From a checkpoint of a small transformer trained on Wikipedia: MLP 896 GELU, tied embeddings.
MLP neurons of a small language model. Each row is named by its layer, matrix (up: input weights) and neuron, and shows model dimensions 64-159. Each number is 500 + 40 x the weight over its row's rms, rounded and kept within 0 to 999. Numbers have three digits each.
Before each neuron's rows, "fires on" lists the tokens most often at its 100 highest values on Wikipedia text that the model never trained on.

fires on: "2", " one", "1", " ", "ar", "oc"
L5.up252:525469511595493498468440474491482488536516537501456508473443548455467521512463460560433418474540532532490445571504449486507516499534549503524518486420486488456554459512449473511489496543496476506412470495566501473448455502459488555564499542482514516446522470471433520566387492465520471517

fires on: " of", "er", "ir", "el", "ar", "in"
L6.up141:552563440527505490480503511536473519521478576474466473445506477487489442496543538547469539487526515561560492472503498546479525529487532438513578510524419608500500506507426470506456515467427498519444449526465512506500488536547479543528477489550421528533451519550537515513469543411456497473

fires on: ".\n\n", " |\n\n", "\n\n"
L5.up775:557441529505516467506518483535438433452520573509487450630499443495524491414525468474573442516475549493533554496510485463509537533533482492519515530509528486517531554611491517527511437531455465401497470565430543482499513484501540522455442493518529519508493534463516534515534554469467475493

fires on: "um", "om", "ks", "ed", "k"
L4.up665:511492581577484450525515563411396524460452512497506523479468528508500479485493510512471458549461497436542471541581489497498535476523539479547507466523532524583553496533494515476506560515471453526463488466503469572550445525485528445502457537527478560504557492527529462483595559520469483572

fires on: " of", " and", "ate", "ing", "ar", "at"
L6.up366:510504445514455475529531536504491482483505433493467467468554425536500565597466469491602433418421502473455450541506525469547457605521477530539620551460510524394445552556539528475542475538518541535510512482491486424534437559484435514537518466453536502484490537507472529493489480478458458540

fires on: "g", "v", "E"
L5.up539:539456471506432500474548535505502482540508486465498513451442472453528491518515501497422496461519519441544491524490467551495549444497409518488567459486493546536502557574515544500518426424517466486452514505474504533514537470529455543493425495582507566558485430590557501535555458473486478526

fires on: "re", "on", "um", " place", "all"
L4.up159:553505486479457504463441545500424526439448537410495529474611443536506472462518531427537453494461490493418489556534444487552452551454513564552583585515564479491489492552449499481414483452507571488539571521515499562489511473485531465444508453491528504516522543534560514579563521453489513495

fires on: " |", ",", ":", " –"
L9.up278:481428473531501467492500509506573501427502565524453519558534543427511571540487509506516449484527501513503490394492437466469481539536484500533503471462549525517560459516501460459556514470477504478477538494512520554472458485470475487473547465550547564534529575452512444537509506473464507467

fires on: "er", "ress", "bum", "ell", " species", "a"
L4.up807:492512559523421461508475441556416579525500500540463424504499505448442540461478541495525445482505492477485479545505536470404433464490546459438494547450523520516566576506593505433575553500543443469467509473496417573441520472480546501495509482531558516510447452494464597511493507533510539505

fires on: " of", " v", "j", "ig", " ex", "ur"
L4.up179:517531481445474480486538484472563508488537480548610455474488503539522482444477488386510539437514508523469569512503471469528521528505406555463510526519531518489508512450519433546496427498538581442418480463572472431503483538509573513457434530535487397494501483434508550475480538557531499498

fires on: " |", ";", "m", "if", "am"
L4.up341:460529494571509474459549560462518511476520502458396502456496492471525528519515479398550479546502448572536499492456539542547547509425501567527536499411465485526362596481531520573487457509440542536512493516461544497518496467415569473501571448487553501506511549537489559436506496505489459491

fires on: " and", "-", ",", "ine", "isc", "c"
L5.up62:533512476544452570536470457448457498436486446566544492477457531439470543478528530502506553470459512545462506556538587498468466563568489528518533511505524405518462490544583591477516456473448498462503524546474434524497501422533549513464522442539535463418449512472507516484442490476454480530

fires on: " al", " Al"
L10.up411:499520427504476481558436407574507485483502516524585424463485517503514480456520481463526494482530460495485542501455488475548536498505587582466460520525448574517489500551487512519521520538449535462454474497494411460519533559484441512439522530526417493515420517462431592510518556501624501522

fires on: "o", "ed", "s", ",", "in", "is"
L4.up413:472552589525511585465511482531560508523457520491452377431542513527446445549500506498440506499417470489515500481429528458519491537539589547567487510483463493507479536460525543520471598480499492464520522452479486507527502506542477437453502474518440500547494561449581530446447510522510455473

fires on: " h", " e", " sh", " or", " "
L4.up604:509504491539487515532484475429510513419510577586454451474487487482523445472517507480449512516579499440513437545499503504567434557479478507518435470522402491445527474558470527524468517484471496489432564452468474516544556524559498527481529481577528484490468499495432537500488531506472564457

fires on: "w", "he", "e", "we", "qu", "f"
L4.up37:519587541554454546490475507449538550457519435496593478521419531502475580463531506488485511524556542474503469483500504559423524522487470462515426560457544462479481487487482508533488452538530487482460454484512543558457536492482463474547484538537428418505535532510440554525551493508449480510

fires on: " and", ",", " ", "on", "ur"
L4.up414:480487408567492486427514466532471530519517498521483526508503507532503531565514500403449554550510559530484536454505463494534495601512506540561529453505417453472456459510480583485509458569485469456454487500479495526500526543451482511421477539480503519562536587490448522477446474523525469511

fires on: " Tr", ".", " Har", " Br", "w", "e"
L7.up871:570549488527424516485476498546513527482517486474535521572437476503507493448541557519523541467497483424445568450435517460461510474463434544502510555456493446471474521525507504458497474593532505444518504462517539526570538423448487492524593552511423494554512503500469519489537494532516453510

fires on: "o", "an", " an", " (", "uc"
L4.up329:494558469543396467430512499530464503403543528510434448498468510477531470515507485493508553538567489530519458463565547492552469508548552525484485517511557542462564533464448486445515526498390527603593446513520486472471561552521537521507502452527523531516533546480511486504448519492445464502

fires on: " place", " mi", "art", " ft", " m"
L7.up692:530548487543478509477552539529465474529505466393429556567499515502448495443480583490509505469537578517497497465492500509562513566474509500447522474495445522552496457429493494474480437568472556424505567483451484467505579527483521499476552486451517481528457562509517520494563504550477543558

fires on: ",", " located", "ot", "ed", "ur"
L4.up777:511500445492498454581571439506477485511536496467545467548481491522475485539506422427487463466478531551429492537570443412504398411527479533502493447508489515400471530424486487519516517544440482467426479509527537474537535538484582493465482455539518448536428543449482556487524570539483554543

fires on: "–", "2", "/", " club", " =\n\n", "é"
L5.up565:447515504502472432565442430507481561438488523497539513477503473442529506459502463584436526512510528516476468472522491468484478527495493473508509553500448470530504511498585500524535518545538550492549414521529478557523512543486547483507541488535532492487503461494472566519493511500431414450

fires on: "en", "ent", " those", " When", " when", "op"
L6.up584:526524572500487482457494523502418462502509486459467477467458467531500495456523472489450524539504588516510543505488572510470485475463527522530479469562490450509482520529504543471515511474470459495617441434571539488493483546524583488559504543552481573477492555522419576528501532551495465495

fires on: ".", ",", " with"
L10.up107:558476506462469541538591518470472468467500487490460479443498509411537515513483463397469513463540553437482574587512521494516568514514533482507494432470508499452514501508495520559440517470464484476496492502384474513548463479428483526491517472518469526509444528502532556472462460544559508514

fires on: " and", ",", " with", " are", " to"
L7.up686:483447511522502491560408505543472494520507470419441496609458531503544466567494498499537476487573515459525516404473478537580532467513521479488497483517447526516498492513524497474543525442497523519576505514479544523484490505441487521491463534560491489514546487482440548510500479615436510501

fires on: " l", " re", "im", " dest", " of"
L10.up663:541453483532453444508459474423489509544507496497485435484499463509543420441524520475547510459580429537514470498366482461471455511514464524473536465541499423525507569493429463569482511535504535539507560545497452510492534486495497536538434524500488550574506528553486497502536579443497566498

fires on: " "
L5.up650:497487489479468505451466543479544450449534531487505483501496540511496539473511466481420480495489533507559498497523568458565553454456427546550500452526494589518445489416458555431501478486506502501545482457413558503510575490475535484540517540555496491477536503537587506503505532519512460462

fires on: " |", " v", " ele", " of", "D", "-"
L5.up587:469448463525521512508493501498535505527495492477531476402475428492509480477499503389539514561469495420523565507470488495492538511529440501488430518468562463480511532530492491563508444459481484468476505446485523506541465467492535522529497460541481483518589456423551499492431568526563481459

fires on: "ar", " Mar", " general", " German", "an", "er"
L10.up665:496419557499477474522517459526443457521535470528592471513595479485482424459506589467554569484478477520474492506479521451544470450504508504569592472483427535509517458517414540480494533483431504479451450520440424498484528545579459510483500500495459468477495539518521489500505508471461553520

fires on: "er", "g", "at"
L4.up805:525470482463523528511497582575546559499470504446508511572566497470510542422575551502471483582566444464489444505556512535517525484505472430506508479482520547546401544557483544499497543537465478491430454532558504491463518523458490499456535448602432486465475488472462503526473509452492479540

fires on: " and", " of", " Minister", "h", "air"
L7.up326:516432517546502477581497523426512552510542525492474432451489548492480454571435475466523428471476521498523482516528497522503533523544564452557574424385453545497442514542464521496517457514446492470504506438477497447564501518514498493535516513490473455509520515472524512552565536493502512494

fires on: "z", "on", "g", " Time", "us"
L6.up227:512556468485489508502547520481479478570477519436541492514441530465434542482550446471493521484515432414475441524562531465542500498494486495565510467409545514476471480531518549473500515475536459437552555509508528564454471412564471491541472455516494526546508525609535523471554522481451497535

fires on: ",", ":", "-", "=", ";", "ording"
L7.up373:516497424524461499551505529483521516481515545483473434489472478536493530562488505499564515470525518523480469510459568471528499507477512558602508494475501511566465519536450554457537478463447534455550467465493440490566496531417526508494473487542476421474499583440495514498486519577511438473

fires on: "ording", " due", "le", "ated", "ed", "ue"
L9.up560:451507545474455502518438541465551430580538515505479533492561482493478563516578541496491480422464513483534535510442472462494488527494544548579470514513503563454510427557470442559463435567478524530555509480436561543585571554500449406499495472453539416512564542514468521540450481490455487495

fires on: ".\n\n", "1"
L10.up415:497407526439443511539477513466428466524572568464530494532481475539525553517419549575570491453429508482527525541495466557479543443519508507515470459527475504526596481548456553569446462471486503517477460529446470477475459588430439449500471447541571512492499444487517516519525539444505453521

fires on: "at", "on", "i", "or", "av"
L6.up660:523440517482498548550478492556471558518478390507510532488490470461481495506471468515540495623476459491498441420548555464491523502441591456465487566481519545513456475450515531493503527548461409544471519472497516484518504522414483457510538494478510465506488505496452511526526490443405509559

fires on: "ell", "end", "um", "ick", "ill"
L4.up738:456477451564424432444496487534493446503490460535505487522578517530538489536535518583421545486514512461570511514480545550489492483465518483495541425536522446513537513521459432495502484443486545478464471527620455494472530459449506502489476513492543487484553462567406548449493531489502515526

fires on: ".\n\n", " to", " they", " that", " Al", " he"
L5.up859:492489468468551506527482473455534536537540505517518386505589493487506512510494466528485449494516548495422557579571460506542582601534546443534505458584389603475556567492515485579539553507508504507478476480518509476471458541511517518454499459387487473477419466450498528452536488424555552557

fires on: "q", "g", "ling", "ok", "j", "ij"
L4.up59:493523496557441499457575406487527506479403560478539540456497417480559475467529537455506485476516511457549444469498432572392483474489459480470491538537555489481495460559529540527541490460592485525465527514517597502487530504484454412493427573484508555493502469503481506513490517442445502516

fires on: " |", ",", "-", "D"
L9.up289:526347506550444485476524484498539495463572544520510525446545511452532506499477470476532491436542491501473482507491498413533427449551473584419512422486536468498491439498502462567550531533449409468506497504536437463528430478464563444521485511552482442473501509508440425591511516558503471568

fires on: ")\n", "\n", " and", ","
L7.up342:495433431512528481456512539429537509506566545519526464476589448398538499466486463474451557501552554500422506557477467480463532475509539527490530487511525487513520564425469475439458458472543441508524494520554495493544503525472473422421499501375518500496435503530476538572497513519489502493

fires on: " the", " (", "one", "o", "le", "a"
L5.up196:507540431576484543453519514482453544447445482473454517475545496483503512481458522476551503458521516502460518508626474520540545520475532457561561498452418468555472540433485494459517535509470491520501484544521516507497524502563528442535497493484518480500552425531452489513503510431567590553

fires on: " and", " C", "ic", "id"
L7.up239:511469426579551507505536465492434479468503441397503545532558530475460520470518487532538516437505464520464515487533573525477510482534460512512538444440463458456436500518528515563505525500494561461497505558514520510545497542524523543450466427604553504595486472461548523533452552484494433544

fires on: " B", ",", " St", "in", "uz"
L9.up676:549530523462522478417532489562552494542528468564478449456487468527460445531506497473456492515491492514511512479459612560502467473490518462562538521488451471465519513476552443492458479502522543447485525432503466563498494492526440439578512416525527457549528476494463521501481459493430545509

fires on: "g", "e", "as", "th", "l"
L6.up635:473481450494501479505503479507431497497494569493536504500494478578437443545526458534455546509514452374491492501495496471400494473511466601515527473415505501507455527484515524436506518488559449515418456490486558543497479474582554453503448488482503421522437487481517606525559470548505527508

fires on: " as", "er", " (", "on", "en", " •"
L4.up479:522502484505405536426486546510561526487557518489461501466505471486491400433514548408459460507517500604468496545468482442475505505518549507491457500417528390489548559460519528446445414497531580445544516535557553515530495491471549550541551489500539514495516484523526567460507464469465477444

fires on: "o", " so", " be", " [", " go", "ro"
L7.up157:506539583493443495479491560480482504572515450427520471523461605487504526514466420506487548462435467475482510473494559499548559534554470472511584496462502474499537593447551530543527503514564515483506518437485539538498479526494493483503440496501476544525490532459357454517448485507502494436

fires on: ",", " and"
L7.up319:527432538437492515484562520493509514540521446536529502499393499479444517529501480441480531451552550496462467525426510535499570548495563487555439471514535488551517528456478545491449464593484480431432462493470432477545472517469433502521473464507444509452402479476513565430521520522496530527

fires on: " L", "t", "y", "n", "ent", "ae"
L7.up532:569479470448496524502464477571459458496488463494506505449477511574397449526560506541500461532458502534440486576510559515463458424468513487455485433481526423545423596525441535464471537450539474499523495559517476451550458516527489467566561412539522534494542557508576469530476478539523480467

fires on: " more", "ut", " most", "ow", "ough", "o"
L4.up800:480485576507481548446591494500466457509453604520489502452472445432511522480497516466494482485521529535485569471506531495519471443501526548508589553472514437443469500466554480551534497506504496474553489435426616550530557572500505445455460520449512496517483478528507480420453503464579525529

fires on: " and", " |", "ist", "ic"
L4.up376:475500564442496461478514537503491507442505443431475480521547492422540534475496523504559568498514484572403524537452485484485525504468489492555544548498508509469468457450494528526543563523543598451444483567499438551523502499463453548500457469582541522463485454530466479489514503559467493559

fires on: "o", "a", "ra", "ri", "r"
L5.up895:548539549491455526442496508478541553538438474546477467488427514514473496518511556562503499528514539592466504507481536510512529526528520491523425499466474556464445497494537483525532494526442505514485522431487476461475524471509521502474511548529497552551426484441492478422520583485500446523

fires on: " in", " In", "ro", " pro", "In", " Con"
L9.up611:542516490492506477484518510557485471542490502502538475515479526492530547498519453479568495633503542501416597522528462469529607486552536542518519488455561447454462510539492484508476439546536508438482505457617430480478497507517557510418505544509554421535498446502522531439490497490532448564

fires on: "j", "d", "ist", " gl", "n", "ins"
L4.up645:570590562508517499547531508546515542523418554435559482480584515528490484523507529501494508516469504461503534477507537507483505457440504532478521494465496492508482525479582480473515511467527417549380444568560447476505432538458413490527492430505506466526512495512547488468528518549466532501

fires on: " comp", " dep", " general", "ep", " ", " imp"
L9.up237:409529484482486490524442540528465503441530571514526548459508477485499506469441634496495547543528382474509507470484572547488532499484453582511506505418518515531465466574417464485490586527430473498484526527468414454511482477539443463505472488526422523505557532456527531532506435474462470589

fires on: "–", "2", "+", "-"
L5.up767:516503508512553427486500505482542516471495608452465518523484458439514524432582484553446529489481414516504464491479517465530469523476532483591513507494493522477627455481541488512449521453541457451483501479513484532436479479533479517459614507533527457478455501518470535498477488537451416521

fires on: " sc", "c", " pr", "sc", " g"
L4.up556:535515497488503471573530512475498468415480447533458513484529502476469523506465478493487478564528447531527476481410544511527523487479405479543463478434513503524511489484488610466554497503516502502467467504473537423424542454523600489458500508513542483425427535458474503488513478531445499442

fires on: " also", " and", " to", ",", "ly"
L6.up29:491501522492523527429543523468513537568467457478522587502518568454462521521582494522486495489542557503466500515534545480524483522565539451526537429595549506535506563467468564517447558505491484440471502499509489489526475601511437477449510467509461533548427494447513523422517465480556531543

fires on: "ell", " of", "3", "er", " between", "en"
L5.up533:521544576402454424491490505504420587488470502525483484511490471481509501548610496542435502522508521451588566541498563453466539491531539480481526492503494446538541478569469524489510494469452459505491500535496420547514520513524518512502488483490544589501423548539495497471526472456507473445

fires on: ",", "l", " and", "rom", "ile"
L5.up834:534485491374519527488416532537510530574499483539504490461557493442548492508479568439473464587526527443445452484491523472463541528547515536486454420491519481516467544498520494507449538486519490463495482501508510506517534538489491486455421403458509471448495535452490528521488531537491476452

fires on: "ar", "m", "h", "an", "in"
L5.up98:479509527501533480552455526496475483512463542493401480452465506496443518520495548475532501480506487501461414564393566490533439498520546549518525570541531460512477550487492496472434550519456525490512381508502466437468463532476487564484453451473415533544472565419406495502560483532520484507

fires on: " sc", " an", " cent", " Sc", " And"
L7.up291:503552507498501378494517519573477452395496475486415465480488517476467491547473494506433518524474465512476530553476486497531560474550505536444510504513514483485460467460515594471521412549523491601499499449458464466496489564417546557438487462536519512427449504513487521515531461499487544512

fires on: " |\n\n", "iv", "sc", "s", "av", "at"
L4.up581:515495476474550473491473518531462504517538525440593447592489558496472541500590492476459529547490469498519490555500413567515550447496490501481484432512530521525599503481520545531572492556477477477521408550471490497534429481491550497493433456469547505481464515559560518538540560501500437468

fires on: "n", "en", " D"
L4.up817:505468517450549543489504505532530492496531521446510468538501470459478459438452540506513535483448496479479543509480526510510475463427545476499542533441506491564490524573445538452494453481535467502511467549517520456515465511571546433519545487551489506472515454531460585543460575500491508531

fires on: "ar", "it", "iv", ":", "ata"
L4.up895:498486554490503505460525459518480492458544481549528542499480476495536513499504488547445496479502473468516493551519467529459450421417564505587486479542545444574537575509484489515502492487398546420557447494514564496530469535454531557477576484567523516506489536420505515538439442496543488479

fires on: ",", " and"
L6.up240:495488501502468532487500455455541516455473441498451521504526531485536490490495517531465456538551514506450498423526479517489571451530507541482488482472493536508518490484460522528474472512486588502435552570443486547384509474481477468456551479502527502561446489466484520448498483494369512494

fires on: " known", "ar", " such", "ed", "ing", " well"
L7.up704:518479506486525461554456569522459458534570549510487506465518475556516504570483533562438437421482508462457525546457523490453465549515443498578530558468486491431517524517490515474454486559530464477471390487503485447539524539549511504436467543448506463585524453536498461542514518457450449499

fires on: "ist", "th", "t", "v", "eth"
L4.up292:495452505458560505501523513525504511509515459584497464493461552525548503498500443518518441472511545496491487546489511490470536541502461578519510431518522425457534517463513462416565495422535524510454511540518559504562507579483507482440458447420492496481463479409486495505503537498538520505

fires on: "=", " |", ";", ".", " G"
L6.up26:460471540590423443540548538499524482544445484471489501505506549528527471508488485432519525514469539453534415485532565492531491480493596519507457471474548550557457517473514517507471513538494516469483526452527514474499503469532558427496501532518480502488478540517547553463454587517468418466

fires on: " ", " un", " (", " an", " He"
L10.up446:530438473539403436517508525461496439461552505542435479545507484443470483484542485494451462520532446479504513527595479505552449455495451541456485547514500500508574513504528520519500463525493579557471500465540505517459487473490485485547458480453465551567502520511477520467445478554523562454

fires on: ":", " |", " and", " was", "):", " by"
L9.up612:498505459486446506521525542488546416413457533488527471492518495424550577536525503564544465421581474513574436507444552550560510509529460499484487583504484486492520469550521565428479470467474408492501495486511571532477529519465483534490507489537481502442465558510462486502518499455503495481

fires on: ",", " of", " -", "ress", " and"
L5.up181:484467448466472507420513519545506523499528454488486504466474508545470516483488485436495522457557508485479526443546484540517496480421485553477535429476510453494519464492503611510483490547433527512448555497472567526509534503494458453497506496528471550486492566513501568599444472416537571447

fires on: " and", " He", " of", " as", " Vir", ","
L9.up280:498480428502377487498486476498506405455516508495529526532446486504459492490518481546522544569586454486548495455524532506527448513540579528487552454511495540526514522520458607450486507470503504506481572504462526526580510448449453517404483567509473551444486518485410524553518522560477505534

fires on: "r", "1", "ron", "ra", "a"
L4.up251:488518483502492477450587548443501519518481530504551453526471513479540522527535547525468457454480424530488565466495511534466511519517440496494523520415486552467506518485510511541567516555470490489482493488528518466480527483491498560526509501530433498521497478521447494518439539558473455509

fires on: " R", " A", " st", " ant", " C"
L10.up672:484439527502524530495465487522518456508455495502497536554507457531449495470441475465466497542418513466418457475402449470494552501615564471483520575432521471473537436592548493516488509483527524493482475485501510511425503459526560529558554521471496563511500542468494483496502480499505424533

fires on: " and", "ip", "ric", "-", "op"
L7.up732:499514506498552480480470485513397440481545471513546483486476501465433486540492477488550532564550426523486461487492547549505518568487551562566504457439481444539506474484513550529554509424479587507495505537436475490480484452537533461451528499489470541429505479437499481506501496510451466499

fires on: " st", " St", " D", " R", "-", " sh"
L10.up526:524537511485454545515467451577479480465538513579474509532501480513493457516442463469473472457443436391499537526502514553464471537539567522478613521469433508504440449549496515513518513540495589550510452526523472513483535460551517469529482517503556490408475530451503527563552473500486508528

fires on: " in", ":", "red", "our", "irc", " "
L6.up591:534481539504450485462505541426519511503498505522547477395453540496549522502538479459492529570516488454528499527459537510573519460542448544531418473427584460506456519439516506437519517542442468489533568450506514514534526560510528512498580551594534551500425502542555431471501443406496467490

fires on: "ir", "om", "im", "ill", "v", "ad"
L6.up48:552508423503449499486541491561449480502482496504487435523472428399550486476498499418467488445496516576539530496452437543533474490491524520550520525572558513526502502527499552497463548473547492511504489456442612583484479459481506488517444455513475499543403460476475493442509462523517421561

fires on: " and", ",", " |"
L9.up817:547531491532467457483595448543449513507501492447523484498513520503481536469487490404425542469481499499542516523513487480468527524487462497548487463475468454508491498513494521550475518599529511446482447463468576515503480464459493497476534494487379553500516462433532471555490521589525477477

fires on: ",", " |", "ody", "on", "ore"
L4.up849:526517424457467564438621542498469569481508540572539428560433445502547495541509473436523522460529438507512461469504467426510540508515502491500432511479472489504549573485520526524508470472540477439475438536467504458560529457403480541456468505518536516463420509458456550606462498487535574534

fires on: " m", "art", "odes", "ography", "ulation", "board"
L4.up166:537460506441492495547503524482492498503503531477492547534497508458488493535491539517552436502494486531510497547447503538505521480413519478483488470462557545515491395467437457482468527500459506473492598471503542456514522516535595530486481539566558435502581541521497592488528487581469522522

fires on: " G", " ", "c", "0", " cont", "u"
L6.up524:536489483473404455524475500517487541449443545560511566531440549451471507487512537458495514481527483511484465444522480516549467479442502473465443472436500482459478512538417517530496561485472536532530543487552554513489470500478578449439522547552474470493503521504553483515441548538499508566

fires on: ",", " and", " or", "c", " to", ")"
L7.up420:503458471472507542441511505453512542535491482590462526540507558564539458519485484512497521533547515517474442516528492500471522524501530575471447467480518484460519448438467440538455501493479467495485491464411461486475537484484503442476536522474559575467397531457440527479468510508493486498

fires on: " w", "o", " so", " very", " more"
L6.up551:517521555562485520482529501451488530456481547487428483468497555450488512464573519474511506485480480549451527444465532544508430516526516563553601471502504433467463568467476491537472524479495487518470493500482507501496510476532457513510556497482506480533491557474444371556443484509549522481

fires on: " of", "1", "on", "s", "0", "t"
L4.up232:530502450529472611457522472507525555509544523434492471482586519468497491534502469477529462501457536450490541536534503392521479597488513570438518477506572471479503572507484509596523507445474505452539482393525498459567504504519487460457489485531572519529522480460499495451537540501464501476

fires on: "i", "=", " its", "ist", "er", ":"
L6.up728:530542475525479489564429540401470468481482594516496505467462430547487552515474446482450440523484470450499505483503481470482520457513488434524401460470569503471397480495471494505533510484508479497541503482493469535544533547411537533473552487523485479526458477436517560534493474526447493559

fires on: " sub", "0", "ed", ",", " through", "5"
L5.up622:523450463491556501541433531516502470467422470419578478488524435531430508491580564540587551504481550544532495541519544481508505511468379485380517500501494413513461475444459581521543505525444469518489484448515437568572570434498490509529540488535560501497461532535485429483512512529446444493

fires on: "j", "ff", "l", "k", "g", "z"
L6.up4:564571477492528488486480552544401486480506610569482537483531513477408474496485458495490462456511514517472469532517509478434483470469539530547552484512460597451442487487528514476527492440591540495447475560476506551506591533555489430480540512486377442497486466546528509521467496493499541518

fires on: " N", "é", " n", "ra", " am", "'"
L5.up363:487463506467432485522478545485503500464517411512505542501524531417516414491518423588477480439493496454547614490496502508489495474535534487547507559460492497474556488458496435499524486445534510485564523500513495428526515480445520540456478537509474424477512472524475526470533529472487483512

fires on: " f", " G", " p", "l", " ", "a"
L10.up180:584456496552435501476527556410554539455503512493550489480541465484504524509379531553507555492524494476481463427547502480457488506550373449469484481409528428465475499493471517513576497457526513521498528546518429519520478514481558529383505555508509492517494499478478523539461498510458474544

fires on: " al", " ra", " sp", " cons", " tri", " attem"
L9.up24:497558511502504531404494437507483476547478492511461547478481505552535528553495539502492544488558460513493536415500469509601538543475506437456508466499493502476523460497528544503459518483453591477458536435532419474446588412482461497541464525522443457549416540430454554517509461517458473513

fires on: "p", "'", "al", "b", "g"
L5.up489:527462459551511463450523540530486533445450577493502542524500467521521475449493537514516438609522466491451477479539511504462556514558538444490416489520576530442501440484473533547433433509492502464442563515511467520487511527507568517479477511515480482460510479491502504527580452457489467453

fires on: "o", " of", "ig", "ro", "t", "is"
L5.up302:520473516442508546482429478484492477472485500505507558414428555461450488523545517481539520463520539415511489560488502581470553438535467576439488502466480515454507498449475486593430481525453510571490553525500466601463446472559443444520414471499544437483494480514525474496495479493459470539

fires on: ",", ".", " October", "ed", "ish", "u"
L4.up291:492476500470443557556575530559455550480534451445569496472525423462493445505548483456523508461520543534510565571554462491476507549523427468473517518525488468518523521473529468531503465536458457460504453472525489547514517463563491493390539536504552425515454573457484488474516562546521473493

fires on: " w", "f", "o"
L7.up528:494619479502476533471471483475486530421462527545516493465510529435432437459489523551490525516465564489572557477504439444465503518486499623529472468551524447514526492466553503516470495504474501578474427549620498512462480466519462474477465457584514464479500505509517442506470483453536499525

fires on: "c", "int", "b", "g", "ig", " C"
L4.up379:502425506530463451462421457450548518514548512507502456519419463447466548467534501496552544481522487504549516492519484475449502471481500543456463473434533507499502530430520504530503479472550437450449515467448452501498498563577452535527533499533558498458489542488502516386470517558499497562